MLP neurons of a small language model. Each row is named by its layer, matrix (up: input weights) and neuron, and shows model dimensions 176-271. Each number is 50 + 15 x the weight over its row's rms, rounded and kept within 0 to 99.
A block is one neuron, or neurons of one layer that tend to fire together. Before each block is what it responds to, as a language model described it from the Wikipedia text at the highest values.

Responds to: Paragraph-break second newline. The second newline of a blank line between paragraphs in Wikipedia articles, right before a new paragraph or ==Section== heading.
L6.up552:53 55 57 62 17 30 56 54 68 47 61 44 30 54 47 07 36 56 60 60 74 66 61 43 58 52 37 32 43 51 28 39 55 62 51 44 67 44 50 52 42 32 71 39 48 65 44 59 68 50 61 47 78 53 37 61 52 70 29 79 40 70 63 39 71 44 36 60 50 44 49 60 75 69 63 57 62 51 50 28 47 84 54 50 37 46 81 42 46 41 41 57 40 39 46 45
L6.up1134:55 41 63 26 64 35 24 41 61 44 46 70 58 50 26 40 54 60 32 71 53 47 51 20 47 40 55 51 78 43 35 49 61 51 27 30 64 43 40 52 48 60 56 23 15 34 74 34 34 65 69 56 69 49 51 39 42 47 50 44 53 51 77 67 47 40 49 49 51 30 58 34 39 49 07 18 45 68 71 40 54 43 15 63 45 48 53 59 42 48 51 58 49 60 30 49
L6.up1164:72 43 25 24 47 39 53 51 46 38 57 66 40 44 34 40 66 65 59 66 61 82 49 49 57 55 46 51 26 59 41 55 66 35 61 52 43 48 38 73 47 55 60 46 12 53 38 32 61 76 54 44 55 66 17 48 17 43 52 52 66 59 71 52 45 56 44 49 46 58 40 61 61 52 14 61 67 27 41 52 61 32 18 37 52 50 41 46 53 40 52 52 56 05 48 72
L6.up1568:31 43 42 46 40 32 53 62 45 78 23 75 31 51 27 52 41 30 41 60 54 46 69 44 44 58 17 58 62 57 46 38 68 50 60 43 71 26 71 34 55 26 68 57 49 27 46 57 60 55 10 77 70 42 44 46 52 55 41 63 60 46 55 66 78 55 46 52 17 18 57 47 68 51 14 69 50 34 38 47 44 57 59 43 36 56 50 80 41 79 47 46 43 47 42 57

Responds to: Table decimals and biography verbs. Two groups: the first digit after a decimal point in sports-stat tables (.396, .524, .067), and was/is right after He/She in biographies.
L2.up33:62 42 51 55 40 69 58 57 60 81 71 40 60 74 58 48 53 49 69 57 49 51 50 46 58 52 25 29 50 73 77 34 17 52 27 41 59 43 69 44 40 41 62 38 50 20 78 66 37 53 67 65 40 81 27 42 63 53 47 42 61 55 23 60 55 56 66 62 37 56 33 46 64 44 49 48 48 41 54 30 53 64 48 39 35 78 63 47 56 30 50 59 58 30 59 55
L2.up408:55 48 41 65 43 79 50 49 56 26 76 41 29 39 48 27 55 48 55 67 58 62 34 66 99 24 37 26 38 59 49 43 59 45 47 60 28 60 23 38 38 53 45 50 62 20 57 49 64 60 77 51 62 32 14 59 45 74 53 66 52 51 56 53 47 68 79 77 50 63 26 57 36 48 60 44 56 64 62 48 37 69 72 38 55 51 36 70 54 68 39 46 34 43 17 66
L2.up619:32 47 37 47 39 46 59 56 54 73 61 32 61 68 76 66 48 70 65 48 58 89 64 49 50 52 38 64 50 45 44 59 36 74 40 39 56 43 58 50 58 45 49 29 55 27 93 48 35 53 67 49 42 50 43 61 44 54 44 62 51 57 70 63 49 10 50 72 30 46 53 51 20 50 48 48 44 78 46 45 24 53 34 64 42 50 45 71 51 42 48 83 43 58 69 65
L2.up661:57 70 59 30 52 46 39 66 53 40 47 46 35 56 67 45 57 66 45 81 50 69 47 63 66 21 31 64 51 48 78 33 76 63 56 38 47 24 45 37 48 72 51 39 53 31 69 60 51 60 55 56 46 47 30 44 40 68 25 59 45 45 37 72 58 19 33 32 53 38 39 61 65 43 53 60 43 54 69 39 30 56 49 52 64 43 42 38 71 56 36 53 42 44 69 60
L2.up791:46 45 65 66 51 49 38 68 42 58 32 53 46 65 48 37 48 43 34 61 59 40 61 55 30 23 21 55 78 57 36 37 78 62 60 66 38 39 21 51 39 63 37 44 33 75 63 43 22 35 57 45 53 57 35 69 31 48 63 84 70 21 42 50 46 37 45 60 40 65 45 44 46 56 59 08 51 49 59 55 41 52 38 25 85 45 65 76 80 45 68 52 34 40 54 53
L2.up1013:49 46 44 51 47 12 75 36 73 57 50 40 45 59 36 61 77 49 60 50 49 55 53 36 79 49 47 54 58 40 65 44 30 66 49 29 35 37 37 54 38 29 49 61 72 45 67 84 37 48 33 53 53 51 25 60 58 39 34 50 64 41 47 76 71 48 88 42 15 42 70 28 45 64 71 42 37 51 62 41 34 30 50 64 49 46 58 50 54 27 64 75 37 68 32 54
L2.up1109:48 48 67 52 58 19 58 64 46 79 59 66 41 44 38 26 50 35 38 70 75 46 54 61 56 34 63 38 51 52 44 52 58 55 49 44 41 36 46 43 51 58 52 20 52 27 52 24 51 86 45 26 56 58 43 35 40 75 55 42 55 37 43 63 70 48 77 55 29 47 52 39 67 77 40 22 45 96 71 71 35 48 38 58 68 49 63 21 73 44 50 61 44 57 72 59
L2.up1192:65 53 43 60 55 41 36 62 59 38 31 51 35 44 34 58 60 63 46 45 56 47 40 53 73 53 46 50 40 50 56 60 53 58 67 40 62 61 33 30 60 60 33 59 67 45 28 67 66 63 50 66 72 56 59 51 68 62 67 71 23 82 71 36 34 51 46 55 34 40 56 49 62 64 60 44 44 30 30 36 45 64 41 75 45 42 51 59 54 72 59 50 35 43 67 63
L2.up1322:60 67 24 34 62 43 74 69 49 59 66 49 60 57 59 47 45 56 59 49 62 59 50 50 66 61 12 35 59 48 62 42 69 65 43 34 43 20 25 56 62 55 43 56 69 55 57 40 48 80 70 45 50 44 33 33 46 59 49 86 48 37 37 63 64 28 77 63 33 56 49 58 40 45 36 58 37 47 56 34 28 57 56 71 48 57 62 31 74 57 61 59 34 52 55 84
L2.up1384:54 49 61 78 74 42 57 48 67 80 50 63 43 65 33 36 53 33 46 46 64 52 38 68 71 34 59 51 63 44 57 39 75 79 57 51 62 19 21 58 48 72 76 35 58 36 41 33 58 68 76 58 52 58 46 51 47 53 25 79 56 44 34 63 54 28 69 72 40 40 33 50 46 45 46 56 56 44 72 49 43 32 40 46 47 78 60 64 59 31 47 63 37 37 70 39
L2.up1395:57 46 55 58 63 16 47 80 48 35 28 10 48 69 54 36 48 62 65 68 43 68 70 35 31 62 31 59 26 53 41 38 35 47 46 44 53 59 49 48 69 57 33 68 45 70 29 49 67 69 77 46 56 28 61 47 47 54 30 69 48 45 25 52 59 29 63 46 37 41 40 39 87 28 47 21 66 30 39 37 40 50 27 31 77 39 79 46 33 58 33 79 35 62 52 42
L2.up1432:31 61 40 74 33 43 40 58 61 44 42 71 61 67 27 27 49 54 69 55 65 84 61 51 54 31 59 53 52 52 51 35 86 59 55 56 81 39 50 37 61 44 58 49 54 51 64 52 65 59 75 39 56 44 48 37 50 39 53 64 37 57 62 51 27 34 61 67 45 49 40 81 58 58 38 48 41 58 66 39 43 47 54 43 40 60 36 47 57 38 47 47 49 49 82 36
L2.up1826:66 49 81 37 15 55 56 36 60 75 30 71 59 82 66 39 45 62 59 53 39 42 52 70 53 71 24 57 62 71 36 47 61 68 50 35 47 31 42 57 37 78 83 25 32 44 62 66 30 65 61 39 47 31 68 59 58 78 50 67 38 73 43 58 46 25 34 32 42 47 39 32 72 54 45 44 19 63 16 34 37 33 48 42 51 58 69 47 44 75 57 60 53 20 80 43
L2.up1886:56 49 47 40 50 65 45 58 50 64 67 57 56 53 55 28 56 50 54 50 51 65 36 51 52 60 56 59 48 66 45 44 52 76 62 33 76 38 42 39 46 53 69 40 31 22 66 40 57 49 79 20 53 51 09 56 48 36 51 78 59 82 40 47 51 36 41 51 63 49 29 65 24 48 77 60 78 36 41 33 26 44 52 40 70 41 58 64 57 50 40 53 41 23 58 94
L2.up1910:61 80 54 53 69 44 60 38 48 55 51 65 53 54 40 72 49 65 52 58 40 28 44 57 72 59 38 67 43 75 48 37 58 54 66 56 58 26 18 41 87 68 36 65 63 29 69 33 43 55 64 48 48 49 63 63 58 97 47 61 41 58 47 65 47 31 58 45 59 47 41 42 64 68 29 55 64 40 60 26 58 37 62 50 33 84 79 55 71 42 58 41 52 34 61 65
L2.up1916:75 40 70 57 50 40 45 53 46 51 28 72 53 56 43 14 56 70 72 79 43 62 50 53 61 15 30 54 68 47 57 47 78 53 35 23 54 44 43 60 57 53 65 13 51 34 77 37 40 59 52 47 60 50 61 34 43 70 37 53 47 46 53 50 44 19 58 53 30 51 44 86 40 68 22 34 46 84 47 56 45 98 39 39 31 66 64 33 89 11 51 59 28 50 76 54

Responds to: Paragraph breaks and year digits. Fires on the second newline of a blank line that ends a paragraph, before headings or new sentences, and on the third digit of years after 18 or 19 (1989, 1872, 1956).
L2.up169:70 11 25 39 71 13 53 56 28 70 26 40 76 55 29 50 70 57 63 55 36 49 31 46 38 30 45 59 55 39 53 49 61 55 65 46 43 80 38 52 51 49 61 65 57 48 53 38 43 55 43 46 67 77 48 52 60 52 53 59 47 52 48 61 47 62 42 39 60 38 91 35 40 48 58 55 55 52 45 82 30 56 54 33 51 39 53 31 77 37 45 45 46 38 45 70
L2.up300:53 36 56 41 73 61 83 58 28 72 62 30 66 56 39 72 45 40 47 49 70 55 45 55 56 45 54 23 30 57 68 56 70 69 45 36 57 40 62 43 54 33 49 47 49 22 83 42 75 56 68 29 73 48 57 21 47 54 64 73 53 37 37 52 42 39 20 46 33 47 49 27 38 55 70 50 24 76 66 56 48 43 51 52 74 56 64 36 52 45 59 50 28 40 53 52
L2.up338:57 47 48 40 26 51 78 34 69 84 50 60 54 56 31 64 61 26 63 75 86 80 42 46 56 46 32 51 27 59 54 40 58 80 61 52 62 36 41 42 73 34 47 51 57 37 58 49 56 80 49 43 43 26 26 45 59 44 69 53 45 43 33 52 55 54 64 70 24 53 60 70 67 54 19 32 55 43 62 49 48 85 59 36 61 55 37 52 66 49 58 63 54 48 40 37
L2.up683:47 44 53 41 39 44 71 68 49 66 33 47 23 45 52 37 41 59 62 78 46 25 79 48 69 25 35 61 44 44 45 43 18 47 53 24 50 48 62 43 78 32 48 71 42 48 53 33 76 67 37 53 32 57 48 63 46 62 56 38 75 46 45 38 32 55 57 57 44 10 37 43 32 47 54 56 43 58 66 49 33 66 42 50 68 84 22 79 53 24 50 66 55 22 20 77
L2.up748:59 54 40 49 52 29 62 56 47 57 23 62 54 66 58 24 63 34 56 91 36 68 69 55 70 47 56 64 47 54 78 46 55 49 65 46 30 50 44 66 48 37 48 41 37 55 54 35 30 47 55 43 57 21 54 45 35 74 36 55 47 43 11 72 42 55 66 46 45 08 42 61 62 71 26 28 48 63 62 53 46 54 47 35 50 49 31 42 50 71 46 55 62 53 39 95
L2.up768:47 52 34 40 55 45 67 47 61 19 60 46 24 54 01 28 60 70 54 61 55 39 51 60 51 38 40 43 52 57 52 43 37 71 31 58 60 44 52 60 28 34 66 46 21 50 56 40 48 54 49 48 52 45 43 24 41 36 60 43 36 63 51 68 48 64 49 43 78 61 35 09 69 43 62 29 35 54 70 77 60 67 53 14 35 42 44 59 57 44 43 59 51 63 48 30
L2.up907:73 41 36 26 52 42 41 46 76 50 31 45 71 68 47 19 62 59 46 48 34 58 26 48 58 38 41 34 17 62 36 64 71 30 41 51 56 32 45 68 59 51 70 54 58 41 74 41 60 60 63 60 73 58 76 66 53 80 39 55 61 26 63 78 56 53 62 77 57 43 25 65 76 56 20 35 74 50 80 54 41 44 24 34 39 51 63 61 58 44 39 41 28 40 36 49
L2.up1044:49 72 55 64 51 40 51 53 41 73 36 45 75 55 53 30 61 67 44 52 47 64 68 49 67 44 14 65 45 42 65 51 54 62 48 19 35 40 56 36 46 35 62 62 65 39 50 32 47 54 40 40 64 32 46 40 59 53 22 59 62 17 44 54 71 46 63 47 22 42 17 40 30 54 40 24 54 39 69 53 59 51 52 61 37 56 55 55 76 38 60 76 42 42 24 57
L2.up1166:39 35 56 57 46 24 47 32 60 49 42 47 54 59 63 43 63 36 52 69 64 67 73 37 76 33 73 44 56 52 46 29 33 66 37 43 51 61 72 28 62 41 34 51 55 22 58 30 59 54 49 32 70 32 51 65 57 74 40 31 42 44 28 68 49 36 69 60 24 51 56 49 34 41 41 26 48 47 71 48 43 37 49 23 42 66 54 48 79 64 53 53 44 37 26 35
L2.up1339:63 53 69 46 49 39 37 44 84 48 44 43 45 68 64 25 45 50 67 82 56 53 46 47 54 47 33 37 54 58 65 70 54 60 28 61 42 33 27 79 38 40 64 18 24 39 70 48 38 37 49 43 47 33 52 39 40 60 31 57 57 60 67 63 64 65 48 53 43 50 60 30 51 49 20 07 43 57 72 62 45 46 57 70 54 63 88 20 49 44 70 60 18 30 32 55
L2.up1376:40 27 45 55 52 45 56 59 40 54 44 52 33 58 35 44 37 55 37 90 78 36 58 61 36 31 46 92 41 70 29 43 39 59 30 35 57 28 54 50 34 35 40 46 53 34 54 55 84 65 43 49 64 55 65 52 48 81 49 36 68 53 38 48 35 36 59 44 46 60 37 66 45 68 14 42 56 71 94 64 40 68 55 27 63 64 56 67 62 52 68 86 48 33 27 54
L2.up1493:66 50 45 45 39 36 41 46 36 64 64 60 57 69 28 39 37 30 68 68 68 77 69 68 72 35 27 49 67 83 62 57 78 80 28 54 54 52 39 61 56 37 42 36 43 57 42 61 58 69 56 46 61 55 61 57 42 67 27 73 70 46 39 69 37 17 75 42 43 62 50 33 56 63 18 73 51 64 43 51 45 45 30 68 58 58 57 65 67 58 62 32 47 38 63 45
L2.up1740:59 33 66 57 56 43 43 54 58 70 54 44 73 49 51 59 16 55 55 96 62 46 69 44 53 48 32 20 31 49 60 30 74 48 63 24 82 34 28 42 60 33 47 69 32 45 90 56 56 48 61 55 67 34 49 64 45 47 49 55 64 57 34 50 35 45 67 64 53 26 66 56 63 53 62 52 67 83 37 70 38 64 38 54 51 58 56 32 51 52 44 52 54 71 44 37
L2.up1755:93 35 64 58 39 56 44 50 42 72 58 62 52 86 29 49 53 73 54 77 40 76 64 77 53 31 36 67 37 46 64 48 52 58 68 54 36 40 32 48 67 31 46 52 57 40 73 32 59 57 65 53 64 64 60 46 28 39 62 58 38 73 49 59 51 24 29 31 61 40 68 59 58 19 49 56 38 82 64 21 57 65 17 62 48 44 52 67 52 83 67 33 35 55 31 36
L2.up1811:66 50 53 55 64 56 44 52 51 72 34 51 60 69 28 44 36 70 73 73 74 48 74 29 40 56 27 32 68 53 20 63 28 62 50 41 43 66 54 47 52 23 88 60 41 32 51 67 55 67 44 60 68 49 48 66 08 94 58 45 58 46 34 36 46 26 45 46 41 33 54 58 46 52 50 45 67 53 60 45 53 56 51 35 53 56 82 48 67 40 57 54 65 48 38 24
L2.up1913:47 18 37 56 22 54 50 42 60 69 16 27 43 79 53 46 61 62 65 84 34 40 46 45 88 48 49 60 65 74 61 47 53 31 63 29 54 50 47 39 34 53 66 23 23 43 53 29 39 64 79 56 59 51 49 57 31 71 61 52 64 56 48 62 45 48 57 63 24 38 50 41 42 53 36 41 67 72 73 53 45 68 43 54 47 74 44 49 56 44 79 68 28 49 53 57

Responds to: Digits after decimal points. Fires mostly on the first digit right after a decimal point in numbers in tables, coordinates and statistics, e.g. 56.5, 70.33%, 53.84064°N; weaker on heading-initial letters.
L2.up366:26 47 53 31 26 55 59 62 61 69 56 32 48 87 36 53 19 42 59 59 58 43 72 29 55 32 31 42 80 61 30 35 39 46 53 58 41 69 28 67 69 51 23 64 41 42 31 43 61 55 68 57 31 81 45 61 42 44 39 55 76 55 59 55 57 25 63 66 29 56 54 49 65 47 27 34 68 56 72 26 38 61 74 18 45 44 66 54 64 38 57 67 41 43 46 45
L2.up639:84 50 47 61 58 68 59 54 74 37 59 80 36 72 69 37 36 27 36 48 56 42 40 40 72 47 31 54 40 45 40 65 14 73 75 65 78 79 39 89 53 46 40 43 65 44 36 68 42 66 50 50 62 41 26 42 63 45 65 93 48 45 42 70 35 71 49 50 36 40 36 56 31 63 33 54 63 49 37 27 69 53 60 49 39 54 47 61 68 75 59 49 68 37 48 46
L2.up685:57 64 44 34 36 66 34 73 55 51 48 67 41 78 08 28 32 50 55 65 70 79 52 57 44 45 31 34 56 35 53 32 50 53 62 55 61 48 25 69 76 59 38 24 70 48 37 28 71 62 54 48 62 51 43 33 42 32 54 60 48 59 32 59 50 51 39 49 40 50 24 68 44 36 60 43 50 51 56 59 59 58 58 48 55 83 50 61 74 32 39 49 43 48 60 64
L2.up698:44 74 76 42 55 41 60 61 62 51 38 38 38 54 50 22 69 54 39 39 57 76 45 46 38 61 49 47 38 58 61 66 68 52 38 30 51 41 60 62 34 74 59 31 78 42 23 55 70 38 40 56 53 36 37 25 33 43 40 41 41 40 65 44 49 39 63 21 41 55 51 31 61 64 46 39 29 46 59 65 40 42 43 43 40 34 56 63 74 58 66 50 29 30 61 40
L2.up708:45 31 44 49 61 80 83 57 56 29 45 52 51 60 55 46 81 53 47 43 49 54 53 47 66 65 30 48 72 64 57 52 43 44 40 09 55 29 45 59 52 57 82 42 09 68 39 57 49 25 74 57 36 30 45 33 41 39 69 32 40 42 51 73 57 63 60 40 28 48 53 54 40 47 41 68 29 46 53 70 68 47 35 60 77 51 64 31 80 50 88 24 48 33 76 46
L2.up972:58 66 74 38 37 42 55 55 39 36 81 41 44 73 37 68 34 26 38 66 65 64 44 63 41 34 47 94 46 38 42 76 38 34 53 59 36 17 47 61 64 70 49 42 35 65 56 53 44 52 66 29 50 34 06 54 42 75 50 86 27 38 85 59 69 54 64 36 62 52 36 60 27 63 26 26 57 39 71 32 40 62 38 50 56 54 35 54 58 48 21 40 45 35 66 45
L2.up1046:59 81 47 40 60 29 43 64 52 88 41 50 59 52 62 39 65 73 50 41 49 45 51 79 47 43 51 71 67 52 55 73 35 53 28 48 55 27 23 58 39 60 44 83 73 34 40 38 52 54 67 60 33 70 46 64 52 64 50 41 49 32 55 48 64 46 39 70 47 41 66 35 25 38 10 86 19 29 44 68 44 57 35 45 30 50 37 46 70 28 55 91 34 41 43 37
L2.up1079:47 38 79 51 39 49 45 59 68 38 25 17 54 80 34 38 81 59 46 69 52 57 58 52 36 45 52 28 43 42 22 35 38 45 41 60 36 53 66 35 48 17 44 48 70 32 48 39 36 42 35 37 65 44 42 60 39 31 52 39 26 22 49 48 32 22 91 59 51 42 32 61 41 62 61 50 62 53 60 57 49 73 42 46 63 61 35 72 72 37 62 44 49 45 45 36
L2.up1162:48 73 49 38 42 52 47 45 62 37 60 81 48 66 29 33 33 41 52 94 49 65 62 66 54 48 59 40 57 53 57 67 61 50 31 61 55 30 27 72 56 71 89 21 32 58 44 49 52 49 72 54 50 61 53 47 17 48 51 72 21 38 72 58 62 31 53 46 16 48 39 46 80 75 54 64 52 56 71 67 50 49 68 81 38 57 59 50 83 35 53 73 21 39 64 60
L2.up1298:48 51 35 49 70 70 33 66 36 25 59 48 34 43 54 64 54 68 69 37 41 79 60 63 77 40 45 55 48 28 54 58 48 31 59 18 84 49 32 86 42 35 50 69 67 72 39 52 86 62 62 54 44 73 64 71 41 26 37 78 42 32 49 49 37 26 61 30 63 32 42 57 24 41 45 60 73 54 60 58 54 48 64 63 51 47 43 30 51 34 53 25 38 44 44 43
L2.up1488:55 38 58 48 21 25 50 42 27 31 54 27 38 67 45 44 74 51 55 68 61 50 38 72 72 58 47 59 36 55 45 71 63 39 60 43 27 22 60 56 35 50 45 49 59 74 71 54 53 64 63 56 54 61 35 48 44 72 40 79 22 43 33 51 70 85 62 37 22 52 41 55 63 80 25 46 51 28 57 59 29 74 80 87 68 54 57 46 61 29 19 47 44 64 48 80
L2.up1514:39 38 81 53 50 63 64 67 29 77 67 44 55 67 53 43 65 54 72 73 54 50 40 88 42 38 62 51 39 63 38 54 61 38 31 43 43 36 32 42 57 41 52 38 44 27 52 50 35 56 46 36 52 46 46 45 30 77 45 35 39 63 51 64 47 33 75 45 55 46 34 62 35 59 31 07 45 63 48 40 37 73 57 41 78 51 53 49 73 49 59 61 36 47 45 46
L2.up1556:67 24 62 67 51 47 34 37 37 51 74 80 37 34 25 41 50 66 79 65 52 68 73 52 72 29 58 53 51 64 38 44 46 51 40 57 60 49 45 83 35 53 55 57 29 60 44 69 60 58 59 46 56 67 43 64 41 51 20 60 33 43 58 46 44 47 29 46 57 55 49 49 43 22 24 31 49 12 55 39 40 83 46 32 53 42 41 58 44 44 58 43 13 52 53 36
L2.up1568:70 54 38 59 48 50 56 48 48 44 83 67 39 58 32 42 64 59 64 59 68 83 80 43 56 38 70 35 77 43 68 52 50 47 59 58 55 56 37 66 70 49 60 33 34 71 29 56 51 32 51 41 57 64 62 37 47 27 32 81 47 39 75 63 37 40 36 61 62 49 51 50 67 59 71 52 42 47 48 75 53 55 42 33 35 57 36 49 46 38 57 69 16 30 44 42
L2.up1598:70 41 53 44 25 61 22 52 70 69 59 62 52 52 43 00 71 55 53 50 52 66 77 51 49 49 55 57 55 43 47 59 71 54 50 60 55 40 38 85 56 44 79 61 54 68 46 53 50 42 67 39 47 45 60 73 68 65 55 83 41 46 82 50 79 46 70 53 45 48 38 36 37 73 71 76 49 29 29 61 51 70 67 39 52 75 66 46 59 70 77 56 44 27 61 38
L2.up1751:77 62 59 64 49 42 51 41 35 43 53 41 30 58 47 26 64 48 55 25 59 71 65 46 31 13 50 75 39 37 43 37 60 51 58 32 79 32 59 60 41 72 47 26 47 51 34 57 40 35 57 50 45 52 37 38 65 38 27 48 57 42 77 64 53 37 48 57 38 34 38 54 63 56 25 56 48 49 67 39 23 56 52 35 31 47 51 31 99 46 51 45 54 48 63 66

Responds to: Mid-number digit tokens. Single digits inside multi-digit numbers, especially the middle zero of thousands like 31,000, $25,000, and the third digit of years like 1982.
L6.up597:37 45 38 62 30 54 59 56 62 55 57 88 65 41 42 46 76 64 29 55 63 30 55 58 39 28 51 53 60 53 59 67 67 45 42 61 65 37 49 51 48 59 56 52 52 42 52 32 38 33 64 58 54 65 54 54 45 53 35 68 50 33 64 53 38 48 45 16 61 31 33 43 38 59 51 35 29 38 49 38 39 49 43 13 33 50 56 25 60 30 59 65 38 32 55 46
L6.up712:40 83 28 35 56 48 46 38 65 75 17 57 26 58 68 15 33 26 43 66 51 57 33 74 80 52 38 41 68 53 51 61 73 49 44 45 91 34 52 49 26 64 54 44 45 29 64 53 57 21 47 34 59 50 61 35 36 47 38 51 61 31 63 76 41 39 53 41 44 45 58 50 44 32 48 29 14 48 44 64 27 36 43 53 62 27 40 36 69 40 39 44 26 19 73 43
L6.up797:50 67 61 51 52 54 45 56 63 72 55 55 77 67 25 27 67 13 62 60 46 46 35 48 49 68 53 55 48 36 46 63 65 36 36 39 57 35 31 66 34 25 45 33 69 47 83 74 55 41 47 62 55 45 48 42 42 54 54 15 52 61 84 57 59 68 56 46 46 48 62 77 51 46 67 50 42 59 52 63 55 58 58 49 69 29 34 54 37 54 50 42 39 51 60 70
L6.up1907:59 49 32 64 54 38 74 70 68 51 26 15 37 51 23 32 53 63 64 64 38 47 38 47 56 46 50 63 54 29 45 36 65 57 42 62 59 46 43 67 49 47 50 50 68 52 66 26 48 53 84 55 45 43 42 45 58 71 66 53 52 32 46 62 52 56 58 54 58 39 48 39 23 32 56 52 18 68 46 32 35 51 49 74 58 51 72 60 62 52 32 44 50 37 56 63

Responds to: Digits in tables/statistics. Single digits and number pieces inside tables, scores, coordinates and infobox stats, like 7–5 | 4–4, 41°34′48″, plus Total and Apps headers.
L4.up1906:73 53 57 53 41 65 65 44 44 29 55 45 65 28 35 43 67 33 78 46 59 46 81 31 39 25 48 28 31 26 83 38 59 50 31 52 56 34 35 50 57 68 34 62 49 57 35 39 81 55 58 72 57 21 44 60 35 63 42 62 59 46 47 59 54 62 72 41 33 42 37 53 51 53 73 47 29 39 48 35 41 44 48 52 37 53 45 40 41 36 60 44 24 64 37 55

Responds to: Year tens digit. The third digit (the decade) of four-digit years, e.g. 19|5|3, 18|4|7, 20|1|3, mostly in full dates and "born"/"in" phrases.
L4.up524:69 66 35 36 71 70 47 71 64 76 30 65 47 59 52 30 72 73 37 72 27 34 59 46 29 33 43 56 55 53 51 44 37 50 35 53 39 62 55 27 30 27 63 57 48 30 53 55 32 63 67 47 41 36 13 61 23 75 51 27 50 46 44 61 59 32 62 47 53 55 48 81 46 73 38 50 45 71 71 73 55 49 60 68 22 48 62 32 49 44 68 66 70 60 30 64